config.toml
n_head = 6
norm = "rmsnorm"
norm_place = "pre"
positions = "rope"
rope_base = 500000.0
qk_norm = false
attn_scale = 0.125
tie_embeddings = false
parallel_block = false
init_std_up = 0.0283
init_std_down = 0.0
warmup_steps = 577
batch_tokens = [32768, 65536, 98304]
seq_len = 1024
dataset = "wikipedia_en"
MLP neurons of a small language model. Each row is named by its layer, matrix (gate and up: input weights) and neuron, and shows model dimensions 224-351. Each number is 128 + 32 x the weight over its row's rms, rounded and kept within 0 to 255. A neuron's up and down rows have the sign that makes its largest values positive.
Before each neuron's rows, "fires in" lists the words (lower case) most often at its 100 highest values on Wikipedia text that the model never trained on; "fires after" lists the tokens most often just before its 100 highest values on Wikipedia text that the model never trained on.

fires in: "7", "4", "3", "6", "12", "8"
fires after: ", ", "\n\n", "\n", " (", "–", " "
L11.gate450 [ 83  83 142 135 108 183 121 122  85 129 184  53 170 141 146 152 162 121 161 118 101 152 110 118 148 155  72 177 110 146 148  82 137 137 144 132 107 151 156 128 122 147 141 138 141 109  49 153  93 167 138 171 127  90 131 156 101 101 119 153 132 164 177 176 117 106 146 110 131 110 105 157 131 128  40 125 112 106 181 149 128  66 121 151 139 152  47 163 142 153 128 114 153 135 193 115 119 114 170 115 138 121 108 145  95 123  82  19  83 123 112 169 147 158 108  89 149 142 115 123 102 101 167 151 186 138 115 160]
L11.up450 [163  91 123 154 113 151 176 139 139 149 136 112  68  97 130 137 155  86 104 147 192 120  98 145 104 144  87 123  52 145 208 131 173 136 127 140 121 109 132 172 113  83 100 153 140 143 135 114 134 107  80 112  98 101 131  99  75 179 132  86 118  92 125 115 140 124 179 102 147 105 112  92 108 131 167  98 115 121 150  81 132 132 127 143  94 120  77 130 203 143 128  56  73 115 127 170 103 102 119 153 148 171 214 119 120  95 163 111 123 120 105 149 114 148  99 149 112 161 166  90 153 142  83  53 101 183 135  93]

fires in: "in", "january", "march", "may"
fires after: "\n\n", ".", "\n"
L7.gate108 [163 156  76 157 151 177 138  90 118 116 120 130 104 177  39 142  98 119 144  91  63 136 173 179  69 143  68 157 173  99 130 125 136 102 151 146 114 129 166 103 145 127  93  95 186 147 157 112 139  56 124 130  78 105 110 136 179  57 126 112  67  99 108 124 145 127 109  93 150 145 181 141 127 100 175 158  96 114 141 102 119 113 121 102 152 148 133 136  83 133 141 147 147 146 173 101 149 131 146 125  83 153 112 127 148 112 195  84 141  80 116  97  94 128 101 129  96 159 121 115 165 110 118 100 132 189 125 106]
L7.up108 [ 81  89 120 160 144 171 161  82 162 120 124 152 155  93  99 124 112 141 130 120 109  71 110 104 153  90 113 121  98 135 201 138 139 152  55 105  94 153 162 116 106 116 149 123 161 140 138  96 178 162 157 138  84 120 132 201 135 110  98  44  86  92 150 142  89 207  71 174 131 104 134 125 148 141 164 212 104 172  96 161 107 150  74 128 126 131 138 131 168 142 142 162 125 121 135 123  97 101 107 134 151  89 140 141  93 146 171 118  64 116 104 185 142 162 111 103 123 146 144 150 105  68 112  88  99 120 144 128]

fires in: "democratic", "9", "edwards", "4", "5", "stevens"
fires after: "| ", "\n", " Anthony"
L3.gate237 [113 174 141 134 130 210 108 169 162 133 128 167  77 152 143 105  98 148 181  99 104 156  62 168 146 133 181  86 172 113  92  98 159 154 134 166 128 105 108 159 103 170 156  86  90 152 153 168 125 136 134 104  78 136 129 175 137 112 119  50 111 145 122 187 121 129 130 174  79 118 123  47 153 137 180 107 137 144 118  86 111 134  59 145 149 146 117 128 145  52 101 117 143 104 123 149 120 194 114 147 142 114 124  83 135 136  73 193 127 143 118 100  62 122  99 106 164 149  98 127  93 106 144 121 139 135 152 183]
L3.up237 [136 138  88 146 148 118 100 126 160 122 137 127  84 107 124 160 124 108 107 120 133 157 149 161 148 131 153 156 197 106 102  92 148  75 101 154 153 133 156 123 118 121 160 103 151 146  73 151 115 142 156 135  90 205 126 121 102 106 103 107  68 161 154 125 127 180 114 152 122 106  88 126 179 121 123 112 174 102  97  95 116 167 108 130 159 138 157 149 171 110 104 136 103 167 112 119 185 119 110 106 134  95 143 141 128 151 168 163  93 156  94  69 132 106 135 152 139 188 153 135  76  91 102 207  84 158 155 171]

fires in: "from", "the", "by", "since", "under", "as"
fires after: "\n\n", ".", "\n", " pick", ") ("
L3.gate324 [140 193 123 121 101 120 166  66 130 161 169 137 101 138  56 139 154  79 185 173 120 121 167 145 124 118 143 164 133 134 124 139  11 154  82 125 124 110 117 128  55 101  95 127  94 102 120 140 127  75  86  22 166 155 161 205  68 172 102  80 148 136 110 138 141  32 144 132 159 144 107 121  86 131 131 117 156 168 179 113 116 131 152 132 123 113 140 131  71 172 122 136  83 107  62 127  68 160 109 125  72 102 132 176 117 124  81 190  97  94 136 164  88 113 126 174 132  94 120 115  98 135 141 142 145 134 119  84]
L3.up324 [168 142 114 110 118 207 139 118 136 178 136 114 119  93 100 135 145 100 141 130 139 139 186 181 198 167 117  99 136 145  68 102 119 210 106 133 169 160  99  89 107  78  82 121 168 121 122 118 102 103 140 118 168 152 173 226 136 116 124  92 114 152 164 109 160  54 120  92 112 137 155 126  77  42 131 132 183 133 105 147  91 108  78 174 156 148 138 105 110 178 125 132  86  94 108 155  98 146 109 168  63 162  95 104 138  96 187 124 133 119 101 176 122 132 175 153  87 107 122 135 100 145 108 166 144  67 107  95]

fires in: "0", "1", "2", "18", "6"
fires after: "| ", "- ", "; ", " | "
L3.gate905 [121 133  97 215 117 149 120 127 131 155 155  92  77 153  98 122  64  82 116 105  64 161 142 138  96 130  91 174 155 115 117 125 141  96  93 117 139  98 123 165 123 133 120 124 132 130 111 143 115 136 163 137 108 140 135 105 102 129  80 104 145 159  97 130  96 114 119  99 133 132 177  74 112 140 129 187 112 123 141  38 130  50 123  73 153 138 169  86 124 120 151  76  96  89 122  91  39 127 132 153 125 158  82 115 141 118 163 173 153 146 136 153 150 158  92 141  88 145  93 109 118 118 111  89  95 107 147 160]
L3.up905 [148 174 106 139 200 132 107 157 103 122 113 119 127 184 109 116 131 132 135 149 151 155 113 132  84 173 121 114 158 127 136 149 160 104 102 166 142 145 140 173 172 178 178 104 122 187 161 154  95 129 119 101 161 149 177 156 148 135 116  77 157 135 152 136 149 123 124  98  80 148 128 117 144 123 134 152 126 138 120 192 136 146 101 125 188 139 187 131 172 137 119 121 176 136 176 117 155 142 139 173 106 116 111 110 182 129 149 115 133 193 112  77 144  78 107 138 113 182 120 198  93 172 129 137  78 150  88 112]

fires in: "2026", "2024", "2025", "1986", "2023", "1976"
fires after: "2", "1"
L3.gate244 [187 106 145  65 159  68 155 127 115 151 144 110 142 141 154  74 102 122 116 107 105 102 115 146 126 123  63 172  73  81 191 130  86  71 138 101  79 123 154  97 133 111 129 134 132 154 111 118 151 128 101 174 109 197 134  50 142 151  54 160 123 146 103 158  99  99 109 108 156  81 145  89 126 126  94 158 126 125 138 181 122 110 110 108 122  95  75 215 221 127  97 166 112 124 119 119 151 167 175 126 154 130 101 128 140 122  66 142 120  86 133 123 139 137 162  93 161 170 112 131 192 121 129 141 119 165 141  69]
L3.up244 [145  87 143 147 139 125  97 181 132  86 131 138 167 125 105 132 127 122  82 108 175  82 129 127 137 158 105  17 118 117 172 148  95  88 145 190 107  86  98 134 119  86 151 191  49 117 101 145 161 117 125  85 152 157 129  94 162 194  97  37  88 169 163 140  99 149 212 147 161 120  89 161 107 137 117 149 119 143 150 178 144 157  89 110  48 139 121 127 174 118 120 114 148  93 118 141  46 114 173 187 138 117  47  99 133 129 153 153 136 141 109 107 171 205 183  99  81 138 105  76 122 134 137 132  96 170 132  97]

fires in: "the", "in", "during", "by"
fires after: "\n\n", ".", "\n"
L8.gate530 [169 170 113  72 106 168 133  96 140 123 110 145 108 123 108 122  62 127 202  58  89 137 148  96 134 116 147 143 130 144 180  98 114 157  46 171 153 125 101 129 151 130  92 108 171 155 144 135  68  76  79 131 136  94 157 140  96  97 109  81 116 154 129 120 169 143 194 115 143 105 119 131  93 159 144 152 129 111 109 134 148 105 112 139  85  86 128 111 124 155 112 128 111 152 145 170  98 171 143 146  92 141 105 165 184 135 155  70 116 127 124 117  95 125 158 135 134 101 117 167 112  89 135 132  96 124 116 174]
L8.up530 [181 100 115 136 101 186 117 125 150 183 184 116 102 124 111 181 128 201 163 123 125 133 150 118 156 144 128 140 103 112 128  75 142 147 132  95 100 154 106 135 154  94  95 124 168 145 131 142  65  56  63 103  76 115 128 146  85 139 121 136 107 129 132  65 163 110 173  82  93 142 149 110 147 156 153 152 176 109 136 133 161  92 135 111 130 130 115 171 157  96  98 110  97 122 140 181  86 130 129 126 135 106 128 162 207  96 159 153 146 149 152 113 135 109 108  74 124 171 163 139 166 114 101  97 159 136 119 160]

fires in: "a", "year", "no", "an", "was", "rank"
fires after: "\n\n", "\n", ".", " title"
L3.gate422 [117 124  73 130 166 145  96 102 121 134 113 128 131 135 102 145 123 194 174 135 103 165 119 187  99 141  72 130 160 120 140  98 151 149  75 166 140 198 171 109 124 109 147  70 135 138 172 197 153 150 109 172  71 142 119 137 119 154 153 210 109 145 128 130 159 151 144 132 104 153  93  84 124 149 184 117 107 127 101  48 178  80 132 133 141 128 139 148  94 106 114 209 128 122 125 134 141 112 114  91 134 119  94  70 113 198 106 148 103 132 123 170 149 111 115 120  68 130 121 163 136 104 106 164 146 125 118  91]
L3.up422 [177 104 142 131 141 104  78 117 160 133 135 147 141  84  94  82  97  84  83 123 116 136  87  76  95 108  55  85 126 180 150  71 120 128  95  93 126 187 127 171 122 123 109 131 125 154 138 172 164 126  95 123 119 131  96 113 154 150 112 114 123 138  64 137 156 134 176 134 102 135 120 140  93 141 182 103 121 127 128  87 147 143 131 117 131  91 105  93 165 126 120 158 124 130 125  97  86 111 160  76 139 175 100 112 134 177 148 127  80 181 123 113 112 157 185 102  97 118 170 149 161 173 148 108 129 153 110  95]

fires in: "1996", "2012", "1986", "1992", "8", "1966"
fires after: "1", "| ", "2"
L3.gate268 [ 39 164 111 137 139 102  94 136 127  70 111 150 103 144 156 170 159 158 109 121 132 148 149 157  81 110 148 161 136  67 129 141 105 125 116 137  96 113 121 113 143 107 152 142 155 125 103 160 167 139 129 107  83 177 129 145  92 101 146 113 119 158 114 113 150 129  86 165 153 152 143 181 109  59 117 133  97 111 137 182 109  99 175 178 188 129 144 105 114  56 116 136  86 126 115 122 166 168 119 152 133 175 132  99 115 113 110 135 131 120 128 199 153 104  77 117 122 159 150 108 141 127 140 111 109 125  93 173]
L3.up268 [152  77  88 126  95 110  93 134 188 145 120 167 125 140 115 135 200 184 189 144 105 106 113 107 177 144 138 137 147 141 176 103 164 111 111 101 159 119 116 151 110 200 148  71 185 121 109 104  89 109 127 198 146  46 121 112 178 133 129 137 119 154 230 121 130 143 113 108  94 124  86  70 175 145 125 108 164 126  69 108 149 119 185 130 136  95 135 148  46 105 125 150 176 108 131  99 120 154 147 203 109 139 126 107 141 125 150 142  82 148 181  77 187 154 175 129 183 119 147 152  73 116 142 158  83 127 157 127]

fires in: "12", "13", "11", "20"
fires after: " | ", ") | ", "; "
L3.gate579 [123 165 157 179  83 130  95  86  85 141  79 108 114 156 127 129 162  95 157 114 165 142 124 152 116  99 167 121 147 184 160 105  76 136 159 107 139  88 156 149  79 164 109 151 136 178 139 162 122 118 146 114 118  62 143 197 140 101 157  65  54  26  92 110 162 111  83 109  96 126  85  98 134  96 120 146  94 119 145  94 133  92 129 145 152 126 155 116  85  80 105 156 137 154 133 111 180  90  80  96 110 182 126 123 151 150 130 117 146 163 109 125 116 115 139 119 139  85  97 108  72 186 104 104  85 161  95 134]
L3.up579 [ 80 117 153 154 143 210 165 139 146 109 100 124 126 159 138  91 105  99  97 103 170  77  43 176 168 134 155 168  70 143 179 154 113 164 111 156 157 133 118 111 113 160 174 110 155  79  55 131 177  77 224 136 125 125  93 101  98 146 109 103 137 157  75  71 155  82 139  98 148 124 124 155  96 187  95  80 189 146 114 103 151 155 132 144 147 113 108  79 114 155  99 110 123 164 155 151 135  90 159 173 170 139 128  94  91 115  98 133  93 120 107 107  87 140 135 128 169  74 101 164 181 136 141 131 100 125 171 160]

fires in: "1", "2", "8", "11", "9", "10"
fires after: "\n", "| ", "\n\n", "1", ":"
L3.gate569 [152 158 111 145 132 100  78 118 160 193  69 169 121  93 103 137 117  95  86 181 136 126 113 128 116 153 139 189 171 126 153 134 155  73 141 129  90 111 135 177 126 105 163  86 156  83 108 134 111 144 103 182 114 132 181 140 161 137  84 176 143 189 139 195 145 105  97  57 167 137 103  89 103 122 132 153 126 145  93  89 102 120 204 207 129 114 170 115  96  70 156 156 156 143  84 133 101  87 110 137 159 146 173 102 156 142 139 136 112 175 133 178 143 139 145 145 111 157 113 136  71  95  86 216 155 141 118 125]
L3.up569 [135 145 127 143  75 164  67 102  70 156 110 148 167  75 135 164 131 135 139 141 187 104 136   5 121 115 146  65 124 141 119 103 219 109 120 133 117 116 164 106 129 113  83 109 145 176 149 122 118 156 118 145  82 132 114 184 192 155 116  15 120 115 136 140 120 129 184 160 174  92  91 116  92 139 165  65 141 119 109 123  97 107 117  95  90  93 116 132  77 142 123 150 192 102  74 114 143  75 130 132 154 142 124  80 196  99 170 123 142 165 140 108 101 155 158  81 138 116 109 114  52 135 145 142 111 151 140 204]

fires in: "2", "0", "20", "then", "midtown"
fires after: ".", "| ", ":", ","
L3.gate568 [104  70 158  94 191 135 174 132 138 126 100  80 119 132 130  65 131 157 113 106 127 143 103 132 124 127  98 173 121 120 100 165 141 132 140 169 116 124 145 134 113  74 136 187 113 127 143 201 110  99 129 174 119 121 158 117 110 130 128 123 121 137 146 172 134 186 139 136 143 131 130 103 112  85  87 129 164 163 166 119 184 170 123 132 146 114 154  88 155 197 170 143 113 179  99 167  85 151 173 196 125  88 199 137 106 141 156 154 150 143 143  54  95 124 181 139 137 118 150 126  88 152 106  90 107 167 185  93]
L3.up568 [130 129 128 140 146 146 103 206 104  62  79 164 116 149  82 102 158 112  95 141 122  70  77 145 164  83 140 133 188 112  58 122 119 178 180 195  94 114 137 120 165 139 182 146 143 114 129 111  91  89 214 166  62 119 126 100 143 107 137 103 114 162 123 137 154 129 130  83 145 207 128 117 165 179 129  12  81 188 162 101 149 103 118 112  90 134 175 147 111 114 112  73 112 155  89 151 134 153  98 122  96 127 146  87 113  92 121 124 121 127 130  78 141  75 116 144  70 111 126  74 109 136 109 145  92 128 164 127]

fires in: "000", "5", "0", "4012"
fires after: ",", ".", " | ", "4"
L3.gate236 [161 114 124  74 122 167 176 131 164 133 129 137 132 145 184 170 100  61 176 170 118 157 129 109 148 128 161 179  95 125  51  98 139 120 148  90 185 124 107  81 141 121 159 117  66 173 224 150 124 156 160 184 136 135 111 141 104 127 117 181 139  79 203 120 116 125  92 218 158 141 120  75  85 107 128 101  49 136 122 180 231 116 118 205 164 117 142 144 124 127 137 154 122 181 163 130  83 182 142 200  87 161 103 137 100 155 132 137  93 135 103 140 153  80 171 140  74  78 117 123  96 129 126 166 139 114 155 105]
L3.up236 [122 149 108 111 140  99 139 135 145  94 104  85 131 110 127 117 181  87 187 100  33 114 103  74 122 130 113 176 174  72 115 185  83 123 149 134  93 133 155 144 125  87 142 103  65 151 133  78 156 138 165 128 153 170 151  67 126 145 139 150 180 116 141  97  97 154  92 181 136 102  72 116 187 123 130 123  87 165 108  77 145 116 148  78 154 144  84 127  82 122 115  44  77  76 127 156 157 151 103  98 136 131  96 199 106 102 104 159  83 136 134 154 127  81 104 149  80 193 168 192  89 121  64 108 137 106 122 180]

fires in: "in", "as", "from", "since", "throughout", "after"
fires after: "\n\n", ".", "\n", "Th"
L9.gate45 [111 149  48 128 102 141 133 143 122 169 210 140 103 164  98  75 101 113 117 140 165 126 185 146 135 192 113 167 152 178 147  91 131 140 149 114 200 117 131 111 119  96  87 123 131 178 118 127 123 145 143 154 135  39  93 154 128 174 118 102  66  96 182  85 157 142 103 152 155 123 113 106  88 187  90 118 150 139 179 148 168 101 128 135 141 134 132 141  94 137 112 113 145 121  74 140  92 150 166 168 155 178 151  98 125 116 130  76 111  38 160 106  61 113 120 145  99 102 129 146  85 157 150 119 109 104  80 101]
L9.up45 [148  81 182 147 122 161 146  73 152 149 143 159  91 140 121 131 118 149 158 150 143  84  94 154  96  68 114 122  85 145 103 147 137 129 105 130 121 167 125 144 181 115 161 198 149 170 162 101 136 105 100  82 104 136 157 124 133  94 179 151 128 119 140 137 145 139 146 133 130  77  88  83 123 124 118 124 142 195 168 140 128 125 146  81  75  95  82 148 130 179 100 144  84 162 114  97  55 112  73 131 168 151 114 103  94 140 197 139 114 101  59 198 119 169 115 125 145  91  85  96 167 147 120  87 135 120 182 191]

fires in: "car", "mar", "county", "0", "dar", "200"
fires after: "; C", "; M", "; D", " (C", " Chevrolet | ", " | "
L3.gate949 [114 112 160 215 153 132  77 169 150 109 128 105 107 147 135 154 123 164 132  53 152 154  97 142 125 194 153 133 118 123 152  98 144 177 152 108 135  66  85 187 116 135 146 121 187  99 134 158 130 178 156  82 106  98 171  84 161 119 111 148 101 108  84 132 156 102 116 117 111 152 117 162 132 158 101 216 127 114 122 102 106 128 110 136 134 136 116 124 174 112 101  98  91 127 147 117 172 117  97 102 145 122 130 105 133 113 122  89  92 127  90 164 116 144  84 158  82  89 132 134 132 118 125 167 120 110 103 204]
L3.up949 [116 154 143 167 161  81  91 124 184 149 136 159  99 177  61 131 132 108 111  68 120 201 166  96 107 162 112 131 152 107 126 155 111  84  97 114 113 134 163 191 128  54 133 136 129 106 161 172  75 176 126  43 110  90 169 153 146 168 135 175 107 124 134 132 137 145  88  80 122 160 133 128 137 162 128 161 101 123 130 118 130 127 149 159 104  81 186  97 161 133 151 150 105 192 107 137 139  95 115 112 132 136 186  96 105  97  96 185  59 174 121 190 129 106  82 144  60  66 113 205 149 157 117 169 139  95 154 123]

fires in: "2", "100", "4", "11", "5", "8"
fires after: "| ", " | ", "\n", "1"
L3.gate884 [ 95 138 178 155 155 123 204 124 125 152 143  92 124 176 116 136 142  88 158 129 147 146 186 105 131 202  96 128 162 104 111 171 162 107 139 105 126 132 115 153  65 107 136 115 149 110 118  89 127 116  74  97 152 130  96 170 116 152 185 117 138 184 147 188  91 155 137 180  94 122  58 159  77 103  94 152 169 169 157 179 136 100  50  98 168 127 136 131  93 182 118 150  88 145 104 131  74  85 149 143 120 141 109 150 104 176 168 163 129 106 166 125 137  88  69 171 122  95 154  88 120 138 145  93 153 172 123  58]
L3.up884 [169  84 105 140 131 101  89 166 121 106 150 129 169 158 150 126 139 173 127 163 157 131 169 126 153 120 164 126 116 112  79 151  61 133 186 136  94 143 126 160 101 124  92 134 186 141 145 141 135 134 144 131 152 105  77 102 152 159  98 159 134 118 107 103 157 103 150  65  77 134 129 132 127  88 169 106 110 132 104  85 152 194 170 107  71 179 161 150  33 133 132 117 133  92 105  60 182 184 175  69 124 124  72 116 139 113 123  99 124 136 148 179 125 108 157 154 129 136  98 132  62 135 150  93  89 169 131  84]